{"hidden_act": "silu", "norm": "layernorm", "norm_place": "pre", "tie_word_embeddings": true, "init_std_up": 0.0395, "lr_mult_o": 1.5, "decay_fraction": 0.938, "decay_shape": "sqrt", "batch_tokens": [8192, 16384, 32768], "max_seq_len": 1024, "doc_mask": true, "max_steps": 8770}
MLP neurons of a small language model. Each row is named by its layer, matrix (up: input weights) and neuron, and shows model dimensions 0-159. Each number is 500 + 25 x the weight over its row's rms, rounded and kept within 0 to 999. Numbers have three digits each.
Before each neuron's rows, "fires after" lists the tokens most often just before its 100 highest values on Wikipedia text that the model never trained on.

fires after: " "
L4.up69:486512529519497527505491489519480501525473513558491500521473450476476502502470471480534490498517516508500487541511482502509485486487492486490522480516514501469422499551482488518534517510478512501467468519490455488549505533485446495490532525506506531516490516502526502543472528513491520510495485508495467481512556502531448482514523520455494496559502524467488510493525518525472443500482534455510508534523538493520478495501480496506517550494441538475523482479467471477484528491468506

fires after: " L", " R", "n", " gr", "R", "c"
L4.up465:507470483481534510488493491524477488538532519474497522462514490500461508544474482503440479495537510526504489487492482483518487489497536467470537476499512501513476501525515488506507527541480459498528493498536500499487479529481466451535490514498497557513513494522491475514479521539504534497467502509491482484528477498522476522522504446463496466514540512441547467555484512507491503483532499504504513509551469503491484490520508528531509485471551497497442456505566465518479541512507509

fires after: ",", " September", " 18", " E", "c", "in"
L6.up462:516533483509538482506472494530502503478516492486491483561495513446560511469518537486512509507539508496481454511476473484529539507473497503501483506493517495500533504465482481497501521504546474516553473483470485464494515527500482491498540511476524510496522486516499494525486536489515487492489485479504495456523424474506519544497549521510423465485478536512510572499470500517491442487518481490542503511497479496529485505483519496498487458504514486477456493506467475537478512530480508

fires after: "ra", "gu", " Ra", "s", " tr", "il"
L4.up115:503476473499486507491506519490467486529502445488493512465493486506513541500506504532461450490498534499505449494536513514492491473511520477476540489477495506504512474463494508525477508515520457437489454518523494520515533464455483501463461503466494528477504494537529500493510475524528470540530492520501524494465519527503491501513508492467520463519522582527518491480503516507483485521530490509528518503470497512529531472470531489536573505545483497502498501448502485488523499467465550

fires after: "==", " ", " V", "-", " P", " \""
L4.up180:464448524519475476514465515526440539503501523513469511484489522495550530478564509502473527464526510516515506527531470510491499466472494513466530481503512500501511493503494489485487480529510495539493540528514517490518498479512536490478463457508502501478530500529512525454472484519477501517497518502464488466469501503497538515505469541489467440460480475502491516556474485456485476482541529477485497509503511510487534450554495520505517482476526533491483506523462477453465499508527514

fires after: " ", ".", " W"
L6.up75:534530527502528514514448469468492522501514482543521527498461506475514506484460510476516454503486529501472487504518478479537488489491505491517485532503508524529484473493489469462410476476485517494435518527509490536538521535527479478493481488525497516502535491499495512487548466512494506524461484518502511508516439545523504496525505482482489502534448516486490516502544541536518502516483505504462466499502490523480521510532507480499531523509548503520486488466453509446467507488479522

fires after: "en", " a", " the", " Mi", " A"
L6.up142:464514525505527524473548482482526506468492525493544535513480477510484494524530511495503483500461449519501478494508484507541531469501456502546523474508518491527504488480492536507471435521494522511493512503541494489532537483494472523496501498553493551518462491481479495517513514473468476515534498543518473479508497440505481557441479523494468553486511481509536524501521499497461488508503462514458515475506485473491499504474469493499497478495485473460468479482518521528509485529509558

fires after: " ", " one", " m", " h", "ra"
L4.up597:484473538492473511503482488478471507509473522524527501504457513515520489486522527458519518471508501519491515500531473471491478483489516510522511520553519509546486465549482511513495508451521462478471484495524541513542490481471468518485501510494519498512467517526484497536480441488482532499491545453592538503505487511504456500502494464487525453519469507470489485474496512525484465507470525510503528523461493515518493500465552516474507454467521506507479494473522481500539531496506539

fires after: " Be", " pa", " Me", "re", "gra"
L6.up298:512481470490534522502493488511504484515472545539474553457519519468538522460530497490525501560491499487509518521503513507477534454520489498483466494476535533515496483492472490485501519499523486464496507456506467515499466482485482544515530495527471511468488490468526544491539462527524453491491460500503480524498519464498505515489531499452467496526477497524482521454522504505498504479481493509496508470503473493463528485487483524523503473519458493520483570474489518535468506499585509

fires after: " c", " C", "p", "as", " F", " St"
L6.up491:506489500509500486500510504526539482479518490535459503498498537545524515472505502526511484521545519519545484488564526489476551499483515465491476553466498515475480476518500498483477478491502474500486494534488454494506542480494468538515560521523497463486505485489524519517498508473462490552481516488502483508508542503445493477494516535543497484495454482476541459471481510498522487481504485492485497522492540483439501489536527489471489513469470481545458438492498493522482501466513515

fires after: " "
L4.up634:502475446468526495479503459505469500473519499456522491453534507501530551491479474503521523467481496499464494460501509506523510547508516494489530474520514443495525502542516467447515524490458472506508494494528459513500541489478459501474473514574495499475516540550480512484493489502509485471476503520508499502518506523507498514506490481480455519472497522505533497514460477496520527510476557445493503495479527504509469517527523470551522503476493502511499558483527465508486523510520529

fires after: " the", " and", "The", " The"
L4.up481:502521526471523506516535516507526464488443514565478486514504512457501505504545449491475532504457509511468483518490501496508534483514482504505521466443512483494493480529529518482513496457503511476530516502467527533487449523482508478493484518551522484486501503452516488517550525495513541468497499466511531477462569508497468464511462518532527453497499488523501525515522505483464473520529498506520492535534511522489465509559495491488471486483480492465520499483452504476498493493501477

fires after: "\n", "wi"
L6.up18:509513514498504514495533459530473503512477502496497526531512473513552505491480481531485515501470517508496511511462513475529500465568513478467559515466496493518499454438528461493466524499493491539521545489528475511505489527471462516525519526500519518504502499460500543508481494520540510471472463498504494491527522504506528509494487498484471519476461527557518496450482519516516512478482543471476498492490503546485485510535449516499519480475450446504486491470481534494549514470486489

fires after: " p", " B", " ", " P", " b", " K"
L6.up378:509507515469542514495498518478527491523495512477503492451450522515529525504536542468506468439494503485519489519530475496489482499464542472527493511492479494507518525518515472522535479517476446490479441519491478520510496534485502508505504514502531501576489500552528497489478508484498522470474472471473498524555520531542514490473476481519465510474495496502470561447513480546486486497490540477505496525490514453463478491499491462549478461488481527486518488499504525499507505521511490

fires after: " be", "fe", " (", " Be", "gre", "re"
L4.up282:488482499503546502465450476511494502501519496483481518514487446541478467461474485472505558530480533510505503514497492499524486461524483494514484516479490495511478437447521484454521501481522470444538545501493496502476485510507495516525482462522497540515531513480542493456552494484491546502479504524482505521498526479509494481496546531499469544511509502492505481477482534521523530474491524508509468510527503488586510513531486509474479487509500477492468507506506468466473526499545479

fires after: " f", " F", " se", "F", " Mar"
L6.up208:515513531495506509507490476534540483469499551530496500528503511529467502565464514513457503481468505471514513435526520477559537489498478491496493523481497515513454467489493519507507532491465471472510539521563509533494509499490520523483469518507490480485507524476513511508504462478522525504474511509527532527517529476504488489445472517476529514448512476478471437461522501490455525528522525475486486517465446537475483503466503478509515517505477527504499508508498500492463526509499536

fires after: "A", "T", " A", " Da", "H", " T"
L4.up635:483442465535492552500537491508473461471493479547484523487503503491528495526508494487503494480526473492453452528499522539547475510517531463466517490502544513490497474508465506470515517521544472490525493517495471489520493517470487457470548484531446523500532448464547527513561547538468496485560520494535501481511487510509510526492503468475493496476498514525505505498510481525490471470493517496504516505521488501509492499501496474515483417493512529473509501475487497501508499479503511

fires after: " st", " sp", " re", " of", " for", "."
L6.up176:516509485485504488541500472458479471451484517484492526518453502525493514459546479513492477489507506486500531493478508480500483518481451494514462531512515475467509504472488481441515501514530453509542511508494488531516531508508527487552489496510530532475511501510454475510543497489499500535471486511521529477481523492494492489502466506517487512469467473497514450459528548505483542513473499526486514539528488544470489488527516566531444497461471490526519497485495521504449491504512556

fires after: "re", "ce", "ne", " ", "fe", "co"
L6.up531:473489518507507495495473543485514456518474482468505502463493469554525496504516522478482525470483546505526519476506505514515471481515525469496498469455477473470499471464489473509492495507538499476482489489509499494495558519515416504483499524521510548479508526508506528485510486517488499465481478507545492481519540514488470486448559532485495499543483530503469530484544531491480485486488460484514541541540481494545520531502479464489499525521473472482502539464504506520528485529532501

fires after: "ce", " Me", " An", "ne", " Ne", "tra"
L6.up330:483478508527487510473539469526462536491504555506487508524456517519520467508465570473487536510536482496548533474496493482493531532498455468516514473458511511471472476486499528531479455482467503491459530472503528509468495523524483534481462500493502502452528524504542492490507528503455463496465533537491533495480525545462503459475481498493497538494510505524500472508483525502480527523465498488530515502489525528490508516477481523474472505530487483519511480463492531519471499510523537

fires after: " ", " ex", " a"
L6.up162:486514501511453551494522460526480491496514505468549471481456528488527532525498477436521465539459493492466453481535480469511478526497535514503571466535471475515509513536512499478551530549505498519477465490489466479518506465511521503487469525517531498523494510481496485483484453507499510530476478487458496523523518546493520517493525539496512503491509507516474522481482474511465481545484490520506500468514460534468497520488516496520501542525528472505513502497517503477466481466477498

fires after: "r", "n", "pr", "br", " N", " to"
L6.up523:556505512481444510506509495519462475502499541477504483526467498513531519507474462520536515487507497524518502495490500474526532475486529495462504501474454507482475502475464477476496514526471525507491469505538559483490461538489507497509479479517512546502494502476464521502509479522566475494550518532508515518455531523501483488459507509542513521510499495484509482482459456506507528494488488459491527485538507501524512503508485497516419472493466494489485523482527471511538569504461505

fires after: "\n", ",", "s"
L2.up541:508521470502474489515490498514463489438500525529486466487540517511508482510539497537513556483538494513525485553495539520511478503492492535440511534480517498523535489532456493509489466516513476461498500490563467481493532470560442516468527526530470478540527516522531501515516471513500469497515512480492492478485459480501515486528473518529462491485440510513460493519481491462475506518501503478527500500518488520478499486515512500472478472473494505497471511499509526457515542511482537

fires after: " St", " G", " Cha", " Th", "S"
L4.up556:495543461488528497471510487493520515431486500504473509492474483517481493499484482508466509529484528492505510463521520531520525471468474503486498516474548467493459537490492545486509554525485519454480505513510507522560508515526484507526503493510512488488497523458484499534526480534485541480526497469520537509523471548507473478532488511520521507473492507500541514470526464486507503533453455531495497509493521456458523480501514489482559454520508477526468524472452502460491510519510471

fires after: "s", " f", "fe", " se", " p"
L6.up324:494535534515515500495470524508481509512466505468523478449477526498484490544483515505465519500467529476494493521522513486506503494483516512468498508453500510498480500454487478506533520515511517501499523493522493473475488539505540446497499528466475521513485556511495520496526422497525498489492464535480469515514526435491467490485484528532502513510542503456542521505508453498474499491523507532534464511510436521512508520523486505489489489502494492539475454466541467534516540495554503

fires after: "s", "st", ",", "c", " w"
L6.up406:559516461508495498530514532465506511489525461466508522464537524466526503498503517477548540557465479486498443541530558525512506471491528493518468499540462525463483476494524485470464542501523528511507475538473492503490535493487522503543523508473485486502488483482505496487494521473498489515494458470474504468531482493515516528487491486482493464479466519506450485490502500465480518494488468498491506487513492486525466527537519526505465505493457500494504451453506508523487546504549514

fires after: "\n", " \"", "°", " (", "-", "″"
L2.up382:486491522541523500436485508493496524514502482512480568505495533518522481495480523505448533475546517433502536497497512466480518542486510455495522519521539476508489515502505459480490536520497471506498508546497449483472500496499489473511476479498495532504473539553483513468496535524498487536538490465518502501480476460503495489516515507518488499512503491424541508477493497493480472449508511487502513506484474508525500474511474510487544503485565478453455513507509502504502546510493477

fires after: " un", "per", "e", " World", " a"
L6.up484:484491531493485513523493493534503498554514532494555516497485513462496479486488474450456529513490492467528531520511466482492532469494500480520489482470476519500486457534517511473479486501547489488528501464482500498527507477495488450469446550516538476496520529508497530481489530500482499470498505519452517478514502493529465490474448470588549475513515516499494495481519543517509516513454488513495501516519502517478474483485504503519532467488556503482536515497501526485475530519463525

fires after: " S", "S", " T", "s"
L4.up265:474469482473477498489523542527476486516454475533504516485470512447493479550525483496504486538531489526508519527513550479546498465509490538471487496520535522455513531487494529533502520523511510484494503511483510489503546499500554500475500444501499493470503466495510516521516452507469525511533492454543477486494515484485518505536521551493520538489555464462493475530517483527479439521480477502517487519495523517512481477491485499523480541496485535458485505479473486461468501485486480

fires after: "\n", " ", "History"
L2.up194:473519503450479522528529517444521545468495539508514496483490530518533516487461501492487475472497472462509533468514462472491515503494493524488489513440473525507515540525513512449489561511499506486481476524517517514493565479477506516504491491500469507491509497524459528519471571459490505531499487481531557473502528462532506527495518525473522503527429493521516499505485493489476499484463493494537470504478512507501455491477546489521516462498485489531531493494518501485476497512515514

fires after: " E", "l", "le", " He", " H", "E"
L6.up508:477476504506545514469507482475491520510494523482506519489499466487547500502501510515474522510480520484506521468459461525542506505483560512490523521502554446458486489457542502518518491536496450542511498513485483512494510476516524540456506436482489499519550562507529513522506456523489514513483519480500512514514514480470510492503486460499520461466488494460533556494522449506526494457506474513491537549494492477474515474483483506516476526496495505513477490509496522535502507461521534

fires after: "n", " L", "re", "ir", "ong", " bo"
L6.up101:501479474512512461485513512474491499520526489529504504473486486508460493480496496481478539458505515492537503492471521453489517473527493489454501496548479525546511534489504474490493509502521467495461502501527530534494508509510477496529498508541539486523554486530437508525489513474497560477482510532551504487530528490510470518508510456529506497446504498464535481559476511516487511516532477481461521486491480476486480513488482484551504451455535477527484490517510455454494520522517521

fires after: "e", "ec", " M", "k", "ly"
L6.up97:504523523543484499455530512505508535499497522495478481457513521565521534509499489464523491550543497447456444516539564479490488473486522481563518481525442535528477517494501491518442465518486479490519495534493463486483487512448510471505489527483538527515465508512513507492485485478475470499461505483482491501456503452502511493487488480510508495524500491488510514489481529495488460530501542480505467511515535509515509531527535515475490482495527484486495537486528494484489487494529486

fires after: "st", "fe", " un", " T", " vote", "s"
L4.up110:509483488460506519493521535509502433510479485476538515487501555506469497511507516504532473503476530482464520495487540472502534456534464471501478495477517504519502536488453534477518458521521525437489512522497466521509487513494492492502496518517495480474518517524482476481546458477464509501469520483496466550506480508517496481482554511495498508509464495530502523530500526507493484505528436511491547523548482487520449479449512533500496504515510531483504529489543475542506519468478519

fires after: " co", " re", "′", " ", " U"
L4.up477:540470535541510478513521455492499520514526530491522547433516557544513507501483516524518508485536497487469522523507510516502484480505514507460479466507495526488522500493464471492512514514530522459457499444534507509537507502473440510501480506516504492475516498496512492510500517492505509499486500519520482467506503546499488522530462492501456523494513529534453503489550534516495500458521484469458472499488455502440520508481445471503500517554504523523481534492459480466514514498482494

fires after: " ", "\n", "=="
L4.up99:497503494476438536500520498501498522500493478476481516518496503551490465480472491438514518514498485489520499471528513512512512511492489486494498465504471460503487462470471422481525548501535518477513516549540484478537492508518490498523489501478540575480500462495466491479504472531482503467525507512495497472494535544535537458483484518475463522522498475465514546476517499503492522503506465472505465501490518516512508515541547488496489466517515513536525457482525515519478523463507515

fires after: " V", " T", " ", " G", " St", "=="
L4.up153:502442466525471531502502521501464496498489472532514440463514517535510518482534523522541480469485509489502488472494471504488467503496453441473495507464519501511466516512543519473547491570479525484485517513473522463551492511500522478496523520511512502477474491517502520517510511462506524502488502490541522518470518525516544561521481491496488473457520487491562474522482459486489479498457488507529471487475492499490483505505518481483530475534536520499483504520539467489472530527492492

fires after: "s", "ic", "es"
L6.up287:498500504499491530508489522567467452520490530498522521525518480472467496477507522484458535515503546502495515553519508484508508498539522510524493496519492498465476524515482510520480483483471471505536512505509471487432521501503468514470503504566555493479524478474509527543515507499519466448508488503510472463503480522527519500503468496491485500478471498468465505544486486526489497533530502510472519463509482467487507485531522506527500531510452526475500477488468497483444519473454566

fires after: " ", " lo", " tr", "le", " bo"
L4.up352:470482490511550501509489513543512494508511499519523490486537506496524482520470518507470563451443553485506533487507559450498490479507497471455465497513520482516489456468514465478546523470517473517451476504512509498537467519502514495471472501504552501532500527480504511522509489479510526435487469486513495518489510504455458488523500508549507523534500523482521486508473496518529491483482507504501533499492536492495496521485462480501470502482478533497491556536506468454487528505525524

fires after: "n", "man", " inter", "leg", "en", "er"
L6.up558:499482507520505520509473516504531485538485510471506526525524517520465524485454489496478476489507490482479513470492510483519534465436494458490551449519498495512476516466473439486483521566504496467520477515514482482535509508534474493495486467507512492448552506516493530500518493487498517503503496455541504518508530516470493519504518483480534467524545508497525569516513478512544495495527436529485532459508456518478494488516500489524521505470458539502527528476507497508493509531477493

fires after: "n", "r", "pi", "z", "ri"
L6.up631:478485502474527477497514513541457477491540494511496500485486477542476504462485501511533496419515473525545501480500468459483514516513536500479542504507498489545497515500501447524480508559485505493472457523540517474475541518481513517494478477488499519485471504520541514470512471527498522494504482469493518511490510509521562551481505469517526542480508474450495520498488522481535512460543495512501491495510441508481462523521499526510505479483482480559501471507504464510498525498469477

fires after: " Th", "t", " T", " d", "T", "ra"
L6.up257:500509519479455509501531494453477471533507504509531482512524552496524515510473447503475510517491490510449467526518492486508431496487545485498493506497520509498548478514508522465535491497468456441494455526551499459497491468487547500495482487536506514510537514481516459485555470512530496529489518474460517483521513511508507500528482510507514479494524532509534495501544459504491542514477477499497516505526490492547536488496537494485460491483477505513480462471555498470479505522521502

fires after: "\n", "s", "H", "ion"
L2.up414:476497493478494473504500481531501461522512509520500511476491503513486463461498529483474526532501546500466541509499491470525524510495509527481535513509464500491519497480478513444520520512526501508477471520532552484494521497549449469521502488532502519485473494460471490517503510517456502469502535525505517456502479522573501516502485514494494498526472480465549517541470494484471506479518436514529505511488504474488479525499537420481492470481518497540535467468475475511468505524468516

fires after: "\n"
L2.up52:492487517488460487518518534469500516483525530519481508509487417528515496480521528491535483518522473494525495497496485496505454498502530495478496497516522496521497469488478476470517493520478487488434488501560481517546512509503506537515528538507433546459500523450501497462490519504509533487525493522529513494473529493526524516464533488461503514518511511516533495496496462523493507494509427526539512500487499509483452481486532498477487508505480498471497497503480509446497563505486439

fires after: " c", "ch", " his", "p", " f"
L6.up619:490538479516506503525495486469517502459481505506500521512500533523540549468462519529547517478463496492499488493505501481507532516533487489509497522482490551550482495495503506476502500523517455468502455495525480462468452499485517556490515501500540486507538502485471493515474479497510497484469480536536523479503483503522493486459530449481457516519501444524483513489513523513484476523541466503510526476508467535462475473506557505517523528498476448517473482473509478560488505469472528

fires after: " a", "%", " fa", "en", "-"
L6.up293:475469561524466503525469525500483438468501558472523545530492475510473539530468491488548472508499519488519472499511500474486485487508443493557507492491543483518497464468497539482483486548487521466505525509513486498528480544480445522472487499515485496468489520475511518484502506524504454482501533528467527550482462491477500512485489503510497521511503488493492481516515513507499502480505507486510538491529488481513509455527522481477546490485533510433528519475476521522485489498488545

fires after: " 19", " a", " E", " A", " up", " ex"
L4.up479:461524522521527465548526478464513527535490514489539468514521530485489498506492533490529474476497475491485512493473540506537500511484511501505485486503469488516502495510485515537478496501498492501519480479480481464501533504504515534499480478456515486549531479501487517467491487501517501511525494513482504448517496493487545496530453547529424511480543535517474507484492517556509515495470498468497499504459525503470515552473536454482494477505435541491450470514459516486488544507472525

fires after: " the", " The", "low", " 19", "for", " because"
L4.up217:511492517497484537496513499533534467473473519504483499490498442520530497495511517501515487502495471513502492528498505515533499465466443495494510514459505531536549536503476516478537495487439492502506483536534493523501466551510508478526489496511481476532535484471542524455529480517498466513495501485537540459532472485490431508497494521506495492486499453501484483485503547510459477470497523473494457500523488508484517549497538490476492505502512502513468532477436507511523511514573499

fires after: "li", " ca", " Li", " can", " Con", " con"
L6.up52:518492533505532484489517538465490499533487476508476541473501503520500476486537520495526510488480515502517499458449472492520502483512460538494521519478513456501513493500504504534533504504537482474516465508525492485489511481449518507515524481501488494529527494523523445483530442492530521484492491494452498502492528521478472465520525493509500530539561553504571492518530561486517447491465486505459509508498490529510507504494512449478471517536475511445480475468492502493524472490508496

fires after: "\n"
L2.up195:474485500525460504512552496484493483486507545492526508505547512473534473498508501493483442499498510540513533513474487511499502505519461511500520511516542480494493519481495488522462528504477474491462497469478506517516502529488531506484512500527497535512493469527464512419544527467494493474494466483513521467471503503525550492487525510469489504558514435469488537526529504534482515515509447507469507518484484477491520482470471522513533494509550531440499497513522505539460469500490473

fires after: "\n", " |", " include", " Du", " (", "bu"
L6.up256:518536512489512531509530478495487487492486508539480559512481491527523552475514491509500496527492494514438474461477477515500497518525526512506488495494488479563510482513530467515501506467525492472502526495463548489479550493492505531488473508548468493499500531505528495504444502503504506483501501479526525458545496474482499522508521517485462498496526499489468457499511509481474465498440464458486423511485507487479483479522487503466474544536509523502519461554498506520507465483541524

fires after: "li", " Li", " An", " La"
L6.up253:482495528540510524522518479449499473507487494519505502539501467511540519475507551444467461514512509472542504557489490495512441493484512514490479506473487477516492509439483457514495495494499545464493515489500505478501488492489507518453534507506482471493526508489534525511502538470530516517544506493456588524470496497488506486537508509482478509495560514523491487501498518465515493494464511499501535491511553527445526470525485511495497488533490495529500505472466487521500504450484520

fires after: " ", "th", " p", "p", "arch", "mp"
L6.up530:504501544469481513509514563514468463545545497449497465494476510484507483476485518535506507515468469504481506510490517496508513495516492510538498531467523513493503481493478517488557490500486450472483410509495489480543485432495470509516482515487540510515529524521508502497508497455541487542465507498500480462475456495500489522485506515520483503492463523486512524467559524490518486520537475455509538495481477497495544470498478511478531502516502476530508523493477544503530495485528500

fires after: " C", " T", " A", " E", " Ho", " G"
L4.up626:514497505504483537483483503494504490470525528513497436472468551503473483528467515499470442535529482494470513468529473501551498494567532495500504532501537541472486501483518503508523497531532493488511498497536519459561502525527486488512552463472502509491535508506466515515521491449474504508510494503520487514512499498478475515528484498501483478465498562476517501503501522504498506518523545488458498536521530492500488489488521460522472452458525532467465459476487494509489477471484465

fires after: " He", "b", " re", "re", " b", " Char"
L6.up195:535483499471474522493517506486518517465515519508511492504495484534466508489510439504488495516472497517551519483552496470491496465452545496476495498528461534476474482520472453488489487512548480469512508519535537508490491463517517543522497510516456487524472516458469486501526479517517549479512538540474496471499494519465494508526485469508524488468543472554508531472529533520499491493515500451461523517481495511444481486499494506479491504508515491477501506497499464533538554502545527

fires after: " ", " B", "d", " re", "g"
L6.up494:513456478564518479507497485534465490489487486513483557485498464487503493476483473474507504512493503478536528520519493530467492483502532512496475549489510477489473506496461502492486489531490512493468483481516559463480527514477472540513491538491471549502543482530526501441546473504503518524489475542492490459516469519488502492545461528482467476446490505539526510525523519486461470536517501498477512511515499501487515515457489478487518533485510559463542519507516459506495497521485483

fires after: " con", "ot", " Con", " member", "er", " pass"
L6.up137:501530501511515478499468524538444492524474483445460508505543529536501488508502506509447518490514514506533474504478511454512532488505436445481517518501495516544505513506506477492501511532537507499468526531509519485507484456463512521488493501495483507511525512524509490537488484470470495482550471498460448515487506516529512522521527501517476510431531473532521484520540510502468490493526479542490516497452456507519466507520514532497467484485482513450502460513501462521506475533501524

fires after: " st", " w", "s", " dis", " re", " pre"
L6.up543:501501508466521465529493527542484526480560505527505509533519480488481516481459513501459516509465491469497502478481514483532506472498477492512495505495506490495450471514510455483497522491442495507503503498491471517519542532503484506507538492542510481503493569522447489523495509490506487451547505473528515459547514481458499532488541486451503481493481497446526524504525512520485512507464480493486506503532501509525469523520509475516497499463487455496532460528546463510561525472511489

fires after: "t", " Go", "go", "jo", " W"
L6.up144:497494462524492523512497572488514490497449534481448529419536548521505500498515482474511490517465530520512506501520478470520471490477499488510506491498520522478491494521513513499528526485507495488478508531521510487524436521524472535478492496489530526499514493464496512492529519497501497504500463463502504515461491478505482508543516548535517495506493486511500501507502495493484460486507528489522467581464476480518507512536515523453477447464504527488509510537526436509473529511463517

fires after: ".", " gr", "u", " he", "After", "ong"
L6.up374:528481528474481499492511484524505506480499501540520519492474438519478445520502523497505530520489497504528484517480496500478510517479454466507434510525507532528492529482481445461506552502533474503515505545499473486501511510570486495549491503489534532516511512493505537468481436509513508493483473494520475532504521458520523494496461492490513495521464503478543520492494493514481506513514535510429502453499519498451495485543489472535486507491527481516477497499513506498533493444518534

fires after: " |"
L2.up562:521489491511520461509476448516464503534539521568509493505479495524420473471513496513491520533521505514525501483525489507502513513553529516512515556492422514477486424496499522513464510494512498505503515481507472485506522488487527501521489485491445498515508538493470502514491509499515534495481500522523478479530478480554506503491484552500501475497507499484468474566482502497458480553478531496504456522498520506472478497523493489515474449516479531471511522483475500505511484509494512

fires after: " M", " A", " O", " Ra", " m"
L6.up630:496509523529450525556542480525523515484518547539509472458538495513491566513499549491482522510499554521478516525509503550516481491524520506514492513472520531481513474503468506524507507475482531479466501509545498455482521513494483517483510461477543500509494511493500489470461467524465498467529486498504486509472458512507499512507440478502539481485533546459482470494458498486496503542458490515505489467465506488517517488483480507476485473471522485478523521476503456513509547489477527

fires after: "ad", "mar", "ri", " gr", " Christ", "ill"
L6.up279:492537554481470512437518507507510498489480516487479501517485495510516528506474505530471446459477484442505478492477553506492491484488518445449516476510492548525514526469466441524503507506489454517538500527519488487525508499504533468502492465521567546519489532476497524532476518474528502518457492522531460501507506548488492520536497462517518502493489463465525477534546499445501486493485481507527501488498524495488505508486502503508489514487499495525552493485499477508533494495483523

fires after: " |", " of", " Ma", " for", " Se"
L4.up193:504522512552481475498449502472511503535519544562501490495497504516452509508474504542500441509491524473489530524519512482513519553483498527475536527523529483489556497514488517541515485511520494467496511501514494490542557492483521521477478486515478526507530508484487503472479498496491481492459474452494484478520488468484549499495515522512535535477476482516509545486459449480469477454500506505509520496485492536465453529529486535462484463479519500501496521482475462526498493523464483

fires after: " ", " P", "t", " M", "v", "n"
L6.up361:507501495514471536506507515489468523540497512480490434454462481488499554528457481514490509495502525492509476507528492484481487504476504501481529507498511474530446525494504490487536514508521511477461477530509481491518484486503482483508492524542573500524513525496476548547544498492522495476492461474470522514524508515520497485477477518439523475474495491507481485559502504529514502497511463462513484500508497505442550471496498505527498508460514567474453487530500506493467530499520549

fires after: " a", "e", "en", "ne", " mi", " A"
L6.up255:500507511473522543490524507550512510520528552473480460539496507551515467494484502467487485483499480483503526504523491494519515499490525497518484499498538518480479456485505558517513464543533489525526477511460523506484530468502528514485527520538526494524503463502519496489486521492491452497487508528486548470501501512490494493504499526495473501530477567457460521512512506483471521527461508443496479546484456474486477540468494461524467537445482484488445523517511495497464507511502508

fires after: "s", " was", ",", " also", " is"
L4.up353:500506465526493446477514528515461515535507474513465547466466490475494440515499518491508491482486531463494495516535465503522487464486499504524514511494472475513505507525499484547522471459502511500479486532480514488464545538524485519486542477506534474464517530495500532546506456506533476463514518520514513484513488461552505480510504463501496498465476495485451496509516516577505506530512518511478497501542471505491489505480508523540531502499504483491476497460495476548474529453467527

fires after: " Be", " w", " Bo", " Ke", " bo", "ke"
L4.up286:517530472494560505440538478470509482528456507488487508485509511464506532527474503489467518509528505487516478484488508490510494497528534502470486521481449518479496508508478490487528490458516467531464524509537460501479492448488469548472501510494523490521483484496529543510526485535515518517504450502483459462495533465500497495483576490502475496510553472475494536510486529468482498492482516477541528518496514489481487478477560476498490495493485481510492519486558493520557526502523516